{"norm_place": "pre", "attn_scale": 0.125, "parallel_block": false, "weight_decay": 0.14, "schedule": "wsd"}
MLP neurons of a small language model. Each row is named by its layer, matrix (up: input weights) and neuron, and shows model dimensions 0-127. Each number is 128 + 24 x the weight over its row's rms, rounded and kept within 0 to 255.
After each neuron's rows, "fires on" lists the tokens most often at its 100 highest values on Wikipedia text that the model never trained on. A number after a token or word is its count.

L6.up585 [144 138 138 104 137 125 106 170 167 157  81 116  92 113 112 107 131 130 131 160 153 125 141 126 126 140  96 146 138 105 122 122 129 181 138 144 135 176 123 110 120 136  82 148 152 107 159 149 104 114 131 110 135 108 139 124 120 164 128 177 155 118 130  95 139 136 137 116 110 137 165 110 148 166 101 130 134 152 128 107 157 181 124  86 167 149 113 134 197 118 138 117  92 145 154  97 148 156 108 138 118 130 100 118  94 130 149 154 131 139 109  98 137  93 112 147 160 167 171 146 126 118 123 155  99  94 159  93]
fires on: "ud" 23, "oc" 17, "er" 12, "at" 9, "ot" 8, " " 7

L2.up779 [120 116 151 135 149 145 179 162 140 106 113 160  69 126 157 127 134 108 144 148 134 118 142 166 125 130 102 183 108 125  95  88 116  81 148 135 112 142 117 113 120 128 149 114 109 150 133 144 136 128 112 141 124 130 153 144 169 132 149 185 152 131 161 167 146 133  99  90 156 164  77 126 127 111 133 136 139 102 147 149 109 106 131 134 137 120  96 157 153 129 121 135 151 122  94  95 144 112 182 130 176 107 114 120 130 127 181 116 102 101 138 115 186 109 130 135 112 151 134  98 103 112 123 131 112 104  93 111]
fires on: "j" 17, "h" 15, "her" 11, "as" 9, "z" 8, "a" 8

L4.up835 [131  96 129 146  97 160  92 179 126 119 162 138 133 120 127 128  86 126 119 129 108 172 140 143 137 124 121  71 120 125 116 157 135 127 116 108 138 118 133 168  91 108 143 119 121 171 148  88  52 160 129 112 117 138 184 139 151 105 137 156 136 130 165 120 133 105  89 140 152 124 117 108 177  88 155 159 128 145 123 106 116 140  89 131 135 134 133 111 129 133 154 125 133 121 103 138  89  77 101  99 131 133 146 134 115 166 102 117 106 203 110 128 151 127 134 155 123 122 130 138 178 141 111  91 134 145 136 135]
fires on: "s" 32, "al" 27, "ical" 24, "p" 4, "ian" 4

L10.up378 [159  71 145 120 144 121 116 112 166 134 104 122 125 150  87 100 127 169 194 169 131 143 150  77 114 170 106 131 126 129 120  96 135 125 123 120 120 108 114 141 164 128 163 104 172 127 152 153 158 147 142 154 100 118 112  92  93  95 152 115 156 147  68 148 150 141 117 127 101 122 157 113  88 111 149 126 151 129 155 137 172 118 147 120 125  98 127 169 148 159 130 107  85 135 119 109 120 137 163 134 126 149 120 145 108 113 115 130 109 129  62 137 131 149 119 130 144 145 138 138 125 130 137 149 113 137  76 135]
fires on: "i" 15, "os" 11, "uc" 10, "u" 8, "t" 6, "in" 6

L2.up929 [124 114 118 146 143 143 107 140 134 102 110 142 144 124 121 112 116 119  99 121 119 109 119 149 132 121 145 141 135 116 132 135 157 146 178 122 127  76 125 158 118 147 119 120 168 121 105 104 119 138 151 108 113 149 144 121  98 132 119  75  77 146 105 110 102  86 171 112 179 145 102 156 129 134 160 102 124 147 121 187  81 112 159 113 128 121 153 111 113 128 132 141 148 131 113 120  97 114 130 156 126 141 193 119 112 113  90 135 138 166 118 145 105 126  80 128 106  84 146 145 129 144 166 129 123 145 117  93]
fires on: "er" 34, "il" 20, "e" 15, "i" 8, "ri" 5, "t" 5

L2.up765 [123 155 147 128 130 117  64 177 132  86 134 129 119 120 110 119 109 121 120 130 135 176 149 131 117 129 147 172 133 180  92 101 153 121 122  89 171 154 123 130 142 129 105 130 138 141 102 128 153 100 142 113 147 150  96 102 114  99  88 109 114 123 128 122 168  76 138  77 122 166 136 138  99 164 159  93 106 118 159 139 146 147 141 122 153 150 125 112 144 107 144 106 151 109  99 150 162  89 136 141 151 158 119  86 125 110 117 157 111 123 138 140 127 108 116  95  94 114  58 118  74 132 124 118 133 107 130 163]
fires on: "e" 33, "l" 27, "r" 6, "it" 6

L4.up304 [150 113  91 112  99  93 133 148 146 158 159 152 100 144 192 123 131 136 156 145 140 166 131 133 130 150  89 163 187 119 116  98 164 140 147 122 144 112  94 154 127 157 163 118 113 144  97 142 178 121 148 133 106  86 147 123 117 130 112 147 137 156 126 101 114 140 128  97 158 124 168 123  99 168 146  92 129 158 140 154 147 140 101 109 104 140  87 128 117 156 121 104 122 143 142 141 117 157  74 128 127 134  94 130 115 126  99 148 117 133  90 122 162 120 147 115 118 121 110 139 122 181 127 135  98 128 132 122]
fires on: "e" 18, "|---|---" 17, "ad" 16, "ric" 12, "n" 7

L6.up401 [126 159 108 126 158 120  89 100 131 144 112 137 136 132 117 155 133 146 134 124 126 152 150 107 138 127  94 143 132 171  81 130 171 116 168 137 117 105 120 143 138 120 142 169 154 120 159 120 108 115 133  84 174 113 168 151 176  95 150  87 109 136  92 133 117 114 164  78 133 135 126 135 119  84 121 117 131 123 158 160 153 130 141  89 109 118  98 118 102 135 117 134 129 123  96  89 158 125  80 129 135  95 184 129  80  62 100 139 118 138 165 104 156 128  96 111 144 141 107 107 137 127 127 102 131 124 117 108]
fires on: "e" 42, "ing" 20, "i" 13, " de" 9, "ed" 4, " on" 4

L4.up682 [107 141 132 178 157 182  86 102 171 128 115 106 144 162 128 138 132 119  83 121 131 144 118 120 122  94 131 134 169 150 122 135 140 136 141 128 101 147 122 102 127 105 113 147 125 136 105 107 129 124  82 128 148 123 154 159 174 154 184 120 159 138 135 142 137 168 102  83 103 108  93 130 184 139 111 109 111 133 110 101 123  95 128 143 144 117 100 101 140 129 135 167 131 153 144  60 147 154 148 125 137 165 153 136 120  96 146 111  97 106 163 134 112  90 146  83 209 158 127  99 157 151 132 143  94 104 135 141]
fires on: "le" 24, "er" 17, "gh" 13, " of" 9, "ed" 6, "y" 6

L7.up125 [140 129 141 101 150 121 124 157 156 172 106 101 113 184 116 123 125 157 105 147 127 144 131 116 131 163 128 132 144 152 148 153 134  92  95 122 118 133 157 144 135 113 137 153 144 126 103 107  86 163 178 111  94 130  71 144 176 133 171 148 150 125  83  85 138 119 108 112 127 150 102 128 134 118 136 113 156 150 123 148 105 128  74 140 151 150 104 149 132 107 136 147 107 120  84 124 122  93  82 128 172 160 136 109  74 136 143 135 113 131 133 107  83 156  98 121 107 140 173 131 110 125 104 114 124 146 158 125]
fires on: "," 38, "O" 13, "ran" 10, "ing" 5, "gh" 5

L2.up708 [ 97 107 114 112 164 102 151 141 102 167 132 132 133 144 165 168  98 121  97 128 113 123 151 108 140 139 152 143 118 103 157 108 131 119 108 143 167  95 133 136 157 123 154 123  73  99 132 111 168 127 126 158 114 160 121  90 110  94 150 171 112 145 136 159 115 116 128 105 106 136 119 142 192 121 153 150 127 125 124 117 126 109 183 158 113 125 133  85 107 140 153 124 129 151 142 125 126 102 180  99 124 104 145 143  76 116 140  95 126 139 100  96 147 122 102 103 141 112 125 139 117 148  98 113  89 107  87 120]
fires on: "c" 46, "g" 29, "re" 15, "ant" 5

L7.up908 [ 70  89 113 163 148 128 154 108 147 130 122 124 131 102 159  86 159  90 125 119  93 119 128 117 137 160 133 168  93 129  90 130 109  96 120  95  86  66 132 163 103 188 104  96 142 135 177 133 102 162 106 108 133  96 146 128 150 111 119 110 134  94 162 153  75 161 143 116 105 135 134 117 208 121 147 116 118 108 153 122 110 160 161  73  91 132 131 105 102 127 141 125 129 148 134 122 137 121 139 149 144 110  69 121 121 175 141 123 129 106 168 124 124 100 106 173 136 154 164 153 115 121 129 168 115 135 156 116]
fires on: " and" 17, " F" 10, "," 10, " f" 9, "e" 8, " I" 7

L4.up729 [163 135 134 178 118  99 116 127 171 126 118 155 141 127 139 121 163  98 121 110 158 116 140 133 103  93 106 157 175  92 111  77 144 129 138 115 109 180 127 167 118  78 126 103 102 104 112 145 114 130 118 123 135 115 116  89 144 111 132  91  75  95 129 145 108  99 144 138 101  99 146  84 138 161  85 141 133 146 145 102 121 151 161 123 117 161 100 158 109 151 189 118 165 110 131 158 123 132 105  89 101 101 110 117 110 116 109 146  86 100 124 116  96 124 125 134 137 118  84 135 124 109 119 130 108 141 142 122]
fires on: "c" 34, "o" 19, "e" 16, "-" 12, "ac" 9, "al" 4

L4.up214 [110 173 118 145 133 153 106 155 106 110 149 140 105 119 168 157 136 135 128 119 116 174 142 108 146 163 165 126 135 153 110  96 133 121 137 149 111  93  96 118 163 131 116  99 149 110 136 129  95 147 125 135 162 114 114 157 176  87 114 153 125 167 117 136  82 109 106 137 112 117 164 123  97  96 122  70 132  93 148 159 157 118 115 169 197 155 109  96  91 117 110 129 119  97 122  86 157 108 102 177 112 126 111 131 104  74  89  89 125 126 103 115 116  94 127  99 143 161 104  93 122 144 157 119 136 111 153 150]
fires on: "ed" 25, "an" 16, "ore" 14, "ing" 12, "il" 8, "ter" 6

L6.up677 [170  98 100 121 127 171  79 147  93 107  86 122 121  82 117 141 140 132 129 130  76 143 156 137 148 157 117 123 134 133 154  91 175 123 145 109 152 133  74 143 106 131 127 119 160 118  81 147  70  94 144 125  87 109 121 166 147 100 146 135 100 143 120 119 160 172  99  99 149 122 154 148 159 117 130 127 124 101 118 118 130 160  76 153 107 135 134 102  84  99 144 127 101 127 185 117 131 106 125 151 104 161 140 119 118 117 148 120  88 104 104 115 123 147 132 127 124 122 114 158 150 150 121 169 129 105 143 118]
fires on: "on" 25, "ol" 13, "ab" 13, "n" 9, "f" 9, "er" 6

L10.up290 [177  98 130 138 154 137 161 151 153 154 129 120 148 121 122 106 162  99 117 101 188 117  72 100 149 123 155 118 166 116 148 135 116 106 137  78 118 124 111  99  72  90 149  70 148 138 123 135 110 106 148 138 106  83 123 100 151 104 119 182 127 141 104 119 138  92 148 134 127 131  79 134 137  85 145 115 136 132 160 159  79 132 157  86  93  86 185 129 109 114 156 151 164 125 119 101 140 103 148 109 143 119 144 113 167 137 125 117 106 148 110 128 120 161 115  90 109 127 111 115 116 111  99 101 108 103 154 116]
fires on: "c" 29, "res" 17, "s" 10, " o" 10, " c" 6, "ec" 5

L8.up998 [163 120 110  99 106 125 129 120 129  79 118 118 113 125 113 140 160 117 107 155 131 151 105 129 142 134 122  73 136 144 136 103 168 144  98 125 138 107 129 156 118 144  96 110 127 121 128 160 133 109 135  99 106 134 115 154 101  97 103 124 127 124 105 122 124 136 129 146 137 118 128 116 131 140 151 120 153 141 132 110 111 119 106 114  94 111 128 185 122 116 107 173 176 153  72 136 142 120  81 146 123 125  78 127 145 100 131 156 133  85 131  92  96 127 118 145 161 115 136 154 140  88 131 134 117 129 109 136]
fires on: "il" 42, "u" 22, "2" 16, "our" 5

L4.up738 [101  86 127 132 134 125 136 135 105  94 142 130  95 140 128  96 120 121 115 109 123 140 155 175 139 114 139 128 162 136 167 146 160  99 132  82 118 112 128 109 121 125 122 138  86 116 128 120 167 165 110 138 109 140 136 114  99 114 173 150 132 122 159 133 157 145 124  83  91  97 104 135 140 100 134 159  52  96 147 131  95 146 135 150 117 108 102 168  99 147 125 142 113 126  98  88  96 138 132 121 163 104 116 175 134 123 157 121 162 122 137 107 140 108  82  81 179 122 150 155 117 155 135 149  98 168 114 132]
fires on: "g" 17, "er" 14, "ant" 12, "og" 8, "c" 6, "ost" 5

L7.up945 [139 154 132 140  79  92 120 147  91 132 139 109 146 166 110 152 116 128 120 135 118 114  98 125  86 139 163 132 108 128 141 153 106  95 124 137 132  97 161 141 154 134 101 172 140 144 151 135 130 140  74 119 153 126 107  84 106 112 118 101 113 112  83 115 135 133 128 167 144 122 141 125 134 117  87 119 154 144 131 193 138 153  82 129 132 127 159 143 140 148 110 175 133 194 105 151 115 147 119 163 149 112 115 105 120 107 122 122 143  95 158  74 105 130 135 111 194 128 161  58  99 115 134 102 110 137 107 165]
fires on: "u" 58, "un" 13, "r" 7, "f" 5, " A" 4

L4.up666 [167 137 109 138 113 129  99 130 167 124 124  82 146 146  89 102 168 135 141 104 154 151 156 105 108 105 125 124 126 160 130 117 160 139 118 129 115 155 135 156 143 120 132  89 133  94  82 118 115 127 132 152 111  58 105  90 125 151 140 103 162 124  94 132 141 146 123 134 108 129  91 125 136 145 169 105 117 144 188 111 136 138 139 129 127 158 120 126 135 163 136 131  93  88 120 117 109 111  96 138 179 121 124 127  99 154 119 120 142 144 121 129 103 123 161 130 124  98 119 156 108 131 115 133 136 124 102 156]
fires on: "v" 61, "u" 8, "t" 7, " was" 6, "z" 4, "ur" 4

L2.up637 [109 141 134 168  88 162 126 151 113  83 141 118 142 104 127 134 102 119  77 169 152 148 131 141 165 120 119 145 145 110 139 140 118 120 124  65 135 142 141 147 118 122 157 125 156 164 143 120 112 152 126 150 156 184 147 124 143 111 143 136 142 108 149 120 114  98  87 156 131 118 123 124 125  93 148  88 127 101 153 135 142 132 144 116 115 107 169  83 146 104 105 133 118 108 119  77 112 104 129 121 123 112 172 104 153 117 163 136 135 128 106 131 164 144 155 162 140 134  83 144 147 113 112 152 113 115 109 131]
fires on: "s" 29, "z" 10, "i" 9, "st" 6, "p" 6, "y" 6

L7.up134 [121 149 130  88 128 118 136 127 110 134 104 144 149 110 117 121 170  72 136 145 138 150 131 134 131 153 150 120 168 113 126 124 133 123 144 153  97 148 123 117 138 153 120  91 143 122 131 107 116 167 136 170 165 162 124 140 166  80 131  84 105  72 150 126 159 102 110 160 117 110 155 129 106 129 129 166 123 146  84 126 114 158 161 156 117 111 136 133 130 133 107 115 142 109 115 112 142 102 122  83 134 165 152 116  72 108 120 105  70 132  92 144 133  94  96 105 140 159 128 120 132  89 181 129  86 115 119 166]
fires on: " as" 42, "r" 8, "s" 6, "ed" 5, "w" 4, "an" 4

L8.up790 [122 143 159 104 164 101 124 101 129 155 132 137 104 111 143 109 140 115 111 116 150 163 125  92 124 129  97 101 130 140 146 113 149  69 121 110 110 100 131 150 130 178 105 203 126 127 146  94  71 143 123  91 148  96 130 113 168 136 138 144 131 105 120  96 147 100 134 101 132 142 110 101 172 124 150 119 110 104 122 136 114 129 149 131 110 155 129 114 131 160 146 127 119 126 151 111  94 141  90 135 168 112 127  78 103 120 153 128 120 118 142 157 130 153 100 150 118 162 163 107 110 113 139 146 100 157 173 143]
fires on: " al" 26, " f" 11, "," 10, "gh" 8, " to" 7

L4.up550 [118 108 153 118 177 147  94 142 133 132 130 159 126 130 140 161 162 151 136 150 107  96 113 149 119 112  68 157 145  95 134  90 130 152 181 128 114 143 135 178 107 148 141 115 145 119 140 116 117 106 118  88 110 112 111 120 160  91 127 102 101 130  95  88 169 125 110 128 138  96 147 123 112 148 138 125  95 167 160 126 147 122 121 143 130 132  98 136 161 104 148  84  97 147 123 123 139 137 101  93 136 119 149 146  78 152 111 148 103 111 127 135 132 108 132 115  79 126 152 128  84 102  98 132 134 122 121 151]
fires on: "el" 28, "es" 18, "o" 11, "i" 6, "ch" 6

L4.up652 [149 149 150 155 123 109  86 156 155 111 175  87 118 124 182 162 110 132 139 159 151  86 131 130 101 119 122 114  92 138 157 179  87 133 114 130 125 159 152 129 130 119 118 116 136  91 110 126 162  79 150 123 124 124 123 129 174 108 134 104 142 156 132 111  91  60 113 115 173 111 138  97 123 142 106 188 141 119 159 114 138  96 129 147 140  89 128 116 135 118 112 141 144 142 156 132 100 118 155 129 135 143 127 122 113 130 138 130 101  77  88  89 152 144 128 140 146 133  92 140  94 136 123 108 116 128 139 164]
fires on: "ra" 34, "ou" 21, "s" 14, "em" 8, "ran" 8, "ro" 5

L10.up572 [158 100 118 149 122 123 146 117 153 139 119 163 120 124 110 126 147 161 100 153 149 122 170 158 117 136  91 152  99 110 137 127  97  90 148 126 108 136 109 136 139 121  96 130 119 129 105 117 111 130 129 140 104 140 115 115  99 125 147 154 141 151 174 121  85 173 107 130 129 141  77 182 131 163 182 123 151 148 143  94 152 108 153 162 145 136  73 119 166 123 132 109 168 172 110  99 127 122 149 143 130 122 157 122 141 165 117  66 152 126 176 128 111 140 109 147 146 130 123 125 102  93 126 113  96 147 140 158]
fires on: "a" 71, " b" 4

L10.up538 [132 129 109  83 169 143  85 111 178 135 142 106 130 152 146 134 147 135 124 124 166 170 136  89 132 110 125 134 159 122 151  67 105 113 127 124 157 120 132 104 122 132  95  94 123  85  99 142 129 117 134 101 105 172 135 119 159 136 109 141 146 147 119  99 147 141 121  80 128 149 131  97 133 196 124  49 128 163  81 128 162 111  67 128 110  99 132 138 109 112 153 125 117 163 174 131 104 146 137 117 129 139 149 156  97 160 102 152 126 122 155 167 108 104 137 146 130 129 109 128 109 167 179 155 162 139 161 128]
fires on: "e" 17, "n" 11, "0" 10, "all" 8, "end" 5

L4.up102 [119 115 150 130  95 110  90 129 138 124 133 134 142 100 127 141 124 114 150 138 139 142  98 120 111 115 116  89 169 138 100 112  78 124 144 113 138 118 164 144 152 148 117 121 168 127 151  97 154 159 144 115 157 146 131 113 117 115 104  69 129  96 108 121 125 141 106 135 109 118 132 112 122  96 162 137 116 111 146 103 156 125 139 162 110 131 160  95 125 130  84 154 148 134 124 118  71 115 138 123  92 117 110 122 129 123  73 136  65 142 145 117 111 119  99 134 108 158 115 128 128 134 139 122 149  99 129 166]
fires on: "ed" 18, "al" 18, ":" 13, "us" 10, "r" 7, "c" 7

L10.up157 [144 126 130 151 122  90 140 110 138 188 140 159  82 113  93 140 153 122 141 128 112 125 149 131 151 120 130 140 134 147 110 152  82 143  93 100 132 152 139 134 101 144 103 164 131 112 117 129 102 158 143 183 108 135 150 101 141 153 128 132 130 131 137 172 134 126 135  92 169 147 122 116 127 112 115 128 143  88  95 186 125  77 149 102 148 143 138 109 163 154 153 148 128 140 154 163 161 120 117 161 152 129 107 141 123 110 111 117 146 161 116 106 118 141 115  91 112  89 119 151  99  84 127 103 114 147 159 152]
fires on: " J" 44, " A" 21, "an" 12, "r" 6

L10.up23 [105 137 125 137  75 163 133 150 146 163 138 142 149 104  97 113 130 149 123  81 136 132 126  94 122 116 144 135 136 110  92 119 129 111 125 159 185  97  90 101 119 121 114 154 167 135 142 158 145 145 123 131 104 129 152 112 132 116 132 147  78 110 133 129 104 138 147 105 136 104 119 141 143 111 137 105  94 169 200 133 132 121 115 145 153 132 115 109 125 148 158 128 106 155 154 172 139 146 146 156 117 168 128 120 160 110  84 128 116 165 137 148 170 134 142 120 125 142 116 138 100 136 122  51 108 107 138 178]
fires on: "p" 17, " Mar" 12, "ar" 10, "er" 10, " F" 7

L7.up1017 [ 85  91 132 108 146 118 113 107 140 151 150 122 136  98 129 117 152 127 133 121 139 136 107 110 147 138  86 115 102 138 160 128 173 110 143  66 142  88 132 135  93 140 151 115 117  91 105 154 123 141 130 155  80 125 112 112 120  94  93  94 101  78 132  87 138 105 116 105 160 130 135 119 129 106 141 100 112 103 130 136 127 146 174  95 125 103 107 132 110 154 125 128 124 140 125 157  95 153  80 164 115 184 111  92  90 122 117 180 100 160 160 160 126 138  71 141 162 111 107 106 139 143 142 103  98 147 131 106]
fires on: "e" 66, " o" 10, " de" 8, ":" 4, "i" 4

L2.up961 [157  86 143 130  88 126 126 106 112 137  96 116 118  93 171 137 135 123 143 160 177 102 118 115 156 134 106 171 102 160  98 116 129 115 150 103 156 136 126 125 146 128 136 157 106  95 117 145 140 138 115 116 138 146 120 116 144 137  61  98 144 143 103 129  84 132 121 114  82 117 140  87 149 114 137 106 142 123 128 141 114 140 106 155  97 133  95 144 107 120 135 180 158 173 138 146 141 113 155 157 140 168 129 116 108 124 150  80 114  69 170 102  87 134 102  80 141 113 115 153  94 128 158  73 112 154 152 152]
fires on: "ra" 14, "are" 13, "ue" 10, "ly" 10, "ut" 9

L10.up454 [172 122 119 116 118 124 131 123 111 113 127 111 136 118 118 149 129 154 124 136 137 117 134 138 113 149 126 102 192 138 101  81 159  98 163 103 142 136 107  94  67 156 118 105 205  98 122 130 132 121 121 103 139 140 148 112 108 113 165 117 107 161 161 130 126 176 128 125 167  88 137 113 130  59  98 141 106 134 140 121 117 157 155  82 107 110 162 155 103 155 119 129  94 107 127 132 167 139 123 112 115 152 120 151 113 201 170  77  97 110 156 122 141 103 123 125 104 135 161 139 123 130  91 143 134 131 161 156]
fires on: "y" 20, "on" 11, "er" 8, " was" 8, "ay" 7

L7.up1023 [132 103 118 169 127 100 144 149  84 161 149 162  93 142 137 173 107 108 155 161 144 115 119 159 132 113 133 105 151 143 110  90  98 111 105  99 106 144 142 156 149 154 158 121 117 126 103 132 139 139 140 115 125 132 116 102 156 146 144 146 138 171 145 173  99 160 145 115 144 119 145 122 112 102 151 128 149 127 144  90 147 132 100 172 114 113 126 139 113 173 121 148 133 149  94  86 168 135 137 137 143 133 152 133 122 108 138 154 147 112 147 108 120 145  78 159 104 118 130 137 116 127 122 108 134 112 126 162]
fires on: "d" 21, "k" 9, " b" 8, "g" 6, " that" 6, "at" 6

L4.up142 [170 148 122 125 115 122 126 103 170 112 132 126 130 148 149  93 135 125 102 131 142 117 138 177 124  84  93 109 158 149 116 126 139 129 145 100 121 125 140 177 136 119  95 134 159 145 134  66 148 118 108 102 105 121  98 158 177 110 178 145 115  98 108 122  95 106 104 122 155 119 143 150 131 137 134 162 152 116 135 111 151 133 128 162 101 138 127 132 101 157 105 112 157  96 107 147 119 147 122 135 141 121 122 132 117 153 129 150 173 117 122 134 116 135 113 111  99 115 126 159 128 122 115  80 151 149 161 121]
fires on: "ic" 47, "al" 9, "ap" 6, "e" 6

L10.up795 [148 113 126  97 123 124 127 115 161  65 106 172 149 126 172 173 159 156 129 151 141 117 119 132  53 117 113 105 117 116  96 145 145 104 135 122 127 112 153 104 137 129 115 150 109 105 111 140 125 145 131 128 136 135 117 117 111 121 109 156 142 144 106 141 166 132 113 133  84 128 164 105 140 133 110 125 127 121 105 124 138  78 155  87 164 129 130 126 122 125 124 159 164 101 143 133 122 113 112 107 140 140 140 179 114  98 139 150 127 157 120  45 141 137 137  97 134 137 142 123 105 142 127 127 133 157 115 130]
fires on: ".\n\n" 42, "\n\n" 29, " re" 8, " in" 7, "I" 5

L6.up177 [134  93 183 134 157 129  81 126 171 102 116 113 143 167 117 168 159 120 102 168 125 131 138 173 135 126 128  66 164 123 144  85 132 131 116 118 104  93 110 113  96 139 132 141 101  84 100 161 119 114 132 105  97  85 110  93 135 119 131 180 186 124 134 151 122 131 173 136 115 126 116 121 163 140  74 100 156 124 146 157 127 118 135 115 109  70 159 111 125 110  97 163 125 129 129 160 128 157 154 115 115 138 146 135 145 104 106 130 142 182 111  98 117 114 131 116 122 135 101 105  88 204 140 140 164  99  86 109]
fires on: ".\n\n" 64, "\n\n" 36

L2.up179 [178 144 135 136  88  91 123 111 146 130 162 130 109 120 115 133 187 157 134 117 178 114 120 126 143  93 125 113 153 139 133 117  84 107 114 101  93 119 115 118 108 174 173 152 138 102 152 109 150 130 147 127  89 124 110 183 141  86 136 166 143 150 118 119 124 127 112 149 141 159 123 123 100 144 158  96 149 158 165 118 137 109 108 186 115 119 133 160 114 147 110 134 189 100  85  97 129 107 118  90 155 165 146  99 136 105 121 157 117 118 164 146 135  65 104 111 123 138 127 130 157  92 108  95  99 118  99 127]
fires on: "k" 19, "at" 14, "an" 13, "al" 11, "ak" 10, "a" 8

L10.up589 [142 157 151 145 153 120 150 143 132 197 145 155 115  95 148 127 166 125 117 170 107 134 114 144  98 150 112 114 160 126 112 180 129  98 117 134 130 151 141 109  89 111  91 158 132 146 150 149 107 129 144 140 123 152  84 105 168 139 143 141  81 131 123 114 103 107 159 129 110 152 120 122 140 150 119 102 180 113 100 163 131 133 128  94 127 160 131 142 170 154 165 148 102 125 145 127 151 182 141 118 132 103 107 157  96 115 117 151 102 158 149 102 102  74  69 112 139 147 127 131  93 148 164  89 155 121 141 178]
fires on: " s" 22, "t" 18, " J" 17, " A" 13, "in" 8, "e" 7

L10.up1007 [161 140 111  84 142 138 123 157 121 114 156 130  93 104 106 104 135 130 139 149 103 214 109 137 127 148 124 126 139 123 137 106 145 131 101 180 122 132 112 122 116 112 185 128 141 114 149 119 104 169 106 128 128 135 116 166 126 145 136 154 170 109 112 128 112 144  79 119 132 121 134 119 108 135 122  86 113  99 107 160 151 118 135 166 184 111 165 119 123 128 119 139 105 164 116  87 100  95 112 176 129 180 117 114 134 108 110  94 121 173 114 144 126 120 135 112 140 111 153 112 107 113  94 153  96 149 114 150]
fires on: "ed" 13, "n" 12, "at" 10, " R" 9, "an" 7

L10.up357 [156 157 132 150  77 142 129 137 131 180 152 132 132 116  75 125 155 133 123 114 116  97 138 156 121 137 156 148 138 112 187 117 152 133  84 100 122 109 181 117  78 132 125 159  99 116 114 122 120 140 115 137 122 149 138 143 139 121 129 141  97 111 141 143 137 155 132 105 141 103 114 140 131  79 110  96 166 153  94 148 139 101 107  98 151 131 100  96 124 142 139 148 130 177 151 114 153 124 161 148 172 120 118 129 113 175  96 105 113 137 129 106 110 119 103 128 156 112 118 116  79 105 144  97 166 150 146 191]
fires on: " J" 32, " A" 21, "an" 12, "a" 9, "u" 8

L8.up786 [152 116 127 118 123 105 102 153 187 138 146 145 135 143 120  99 114 138 146 119 138 154 181 115 146 108 108 159 138 125 154  93 161 127 139 125 134 126 129 115 135 150  83 118 133 105  79 174 121 123 123 134 140 137 137 107 135 152 121 129 124 123 104 126 126 116 165  98 175 123 131 155 126 147  83 114 125 121 155 153 167 150 146 114  82 154 142 115 152 150 162 137 108 170 104 142 165 169 102 107 128 137 115 110 105  95 119 128  98 120 174 120 100  90 131  91 162 145  73  83 101 174 166  98  99 122 148 158]
fires on: "e" 33, "r" 22, "ist" 9, "n" 8, "o" 7, "v" 5

L6.up691 [ 98 137 114 114 124 119  97 161 150 158 164  88 120 148 119 162 154 179 109 120 133 115 126 122 133 109 149 116 118 117 152  89 124 131 115 157 102 142 142 156 126 128 133 124 152 142 130 123 136 103 140  82 139 147 177 104 199  93  96  82 135 143 154 117 148 139 168 138  85 137 118 135 117  95 109 109 126 152 132  87 144  67 129 174 120 132 152 112 127 146 166 140 138 193 149 123 186 122 126 137  96 129 141 139 125 137 127 145  77 120 118 130 114 114 135 117  95 125 155 149 123 158 107 110  90  81 142 154]
fires on: "a" 34, "es" 23, "ia" 13, "o" 11, "e" 9

L2.up373 [130 126 112 156 185 140 130 116 133 160 123  97 137 113 131 157 153 151 122 194 171 132 119 109 144 122 145 157  89 127 147 165 120 168 129  79 145 131 133 121 128  85 126 111 174 133 152 116 145 133 100 126 110 105 113 100 196 153 113 137 126 115 140 117 113 114 121  94 158 113 111  96 147 162 141 141 149  90 120 165 167 112 138 124 100  69 147  79 154  78 113 131 149 124 156 152 155  99 122 127 111 165 103 122 116 143 158 152 152 141  90 186  97 137 138 158 131 130  95 125 131  93 110 140 115 112  85 132]
fires on: "ou" 100

L10.up482 [103 100 121 114  84  97 106 108 140 108 133  87 151 121 131 141 136 135 139 151 141 106 122  95  69 122 164 113 159 105 144 110 137 131 157 149 116 108 130 127 134 141 148  94 144  90 141 158 107 108 114 195 108 162  92 123 129  71 123 139 152  99 105 135 151 152 128 129 113 126 171 104 115  91  95  98 108  94 160 115 144 110 131 134 129 133 147 154 104 121 134 116 139 124 163 101 151 124 136 127 173  89 132 138 111 156 167 174 113 159 140 173 137 163 185 146 183 134 149 133 130 156  92 110 109 151 109 146]
fires on: " e" 15, "o" 14, "e" 13, "u" 11, "in" 10, "re" 5

L7.up451 [121 143 102 122 190  85 139 130 133 135 158 127 138 149 147  86 118 144 132 159 109 145 140 145  75  93 115 142 116 145 125 108 164 148 128 113 138  89 158 116 147 124 168 117 148 110  93  99 139 138 119 142  78 141 144 147 148  99 151 154 138 143 110 153  89  78 107  84 116  99 174 101 113 111 136 152 145 156 133 133 118 154 156 114 118 131 117 126 137 151  97  99 206 128 133 120 137 176 123 157 123 123 163  92 164 149 108 164 119 145 176 149 111 155 117 128 123 133 161 147 123 123 128 148 110 133 138 134]
fires on: "a" 35, "al" 12, "t" 10, "ary" 8, "ic" 8, "ical" 5

L8.up798 [134  88 175 108 123 159 154 140 169 145 151 114 113 137  88 125 129  72 132 134 231 118 127 123 115 128 151  88 191  98 127 136 144 120 126 152  25 104 110 137 117 131 158 127 160 145 122 119 128 157 121 148 137  94 106 118 128  62 131 161 100 127 137  98 111 150 130 133 122 156 135 170 127 159 166 142 133 124 124 124 131 154 130  99 153 114 147 140 140  71 135 153  96 110 115 120 160 123 151 149 158 146 127 123 156 126 100 129  96  92  97 144 148 133  98 118 107 133 145 122 125 113 115 122 163 124  95 158]
fires on: "o" 19, " o" 18, "an" 10, "c" 10, "j" 6, "ou" 5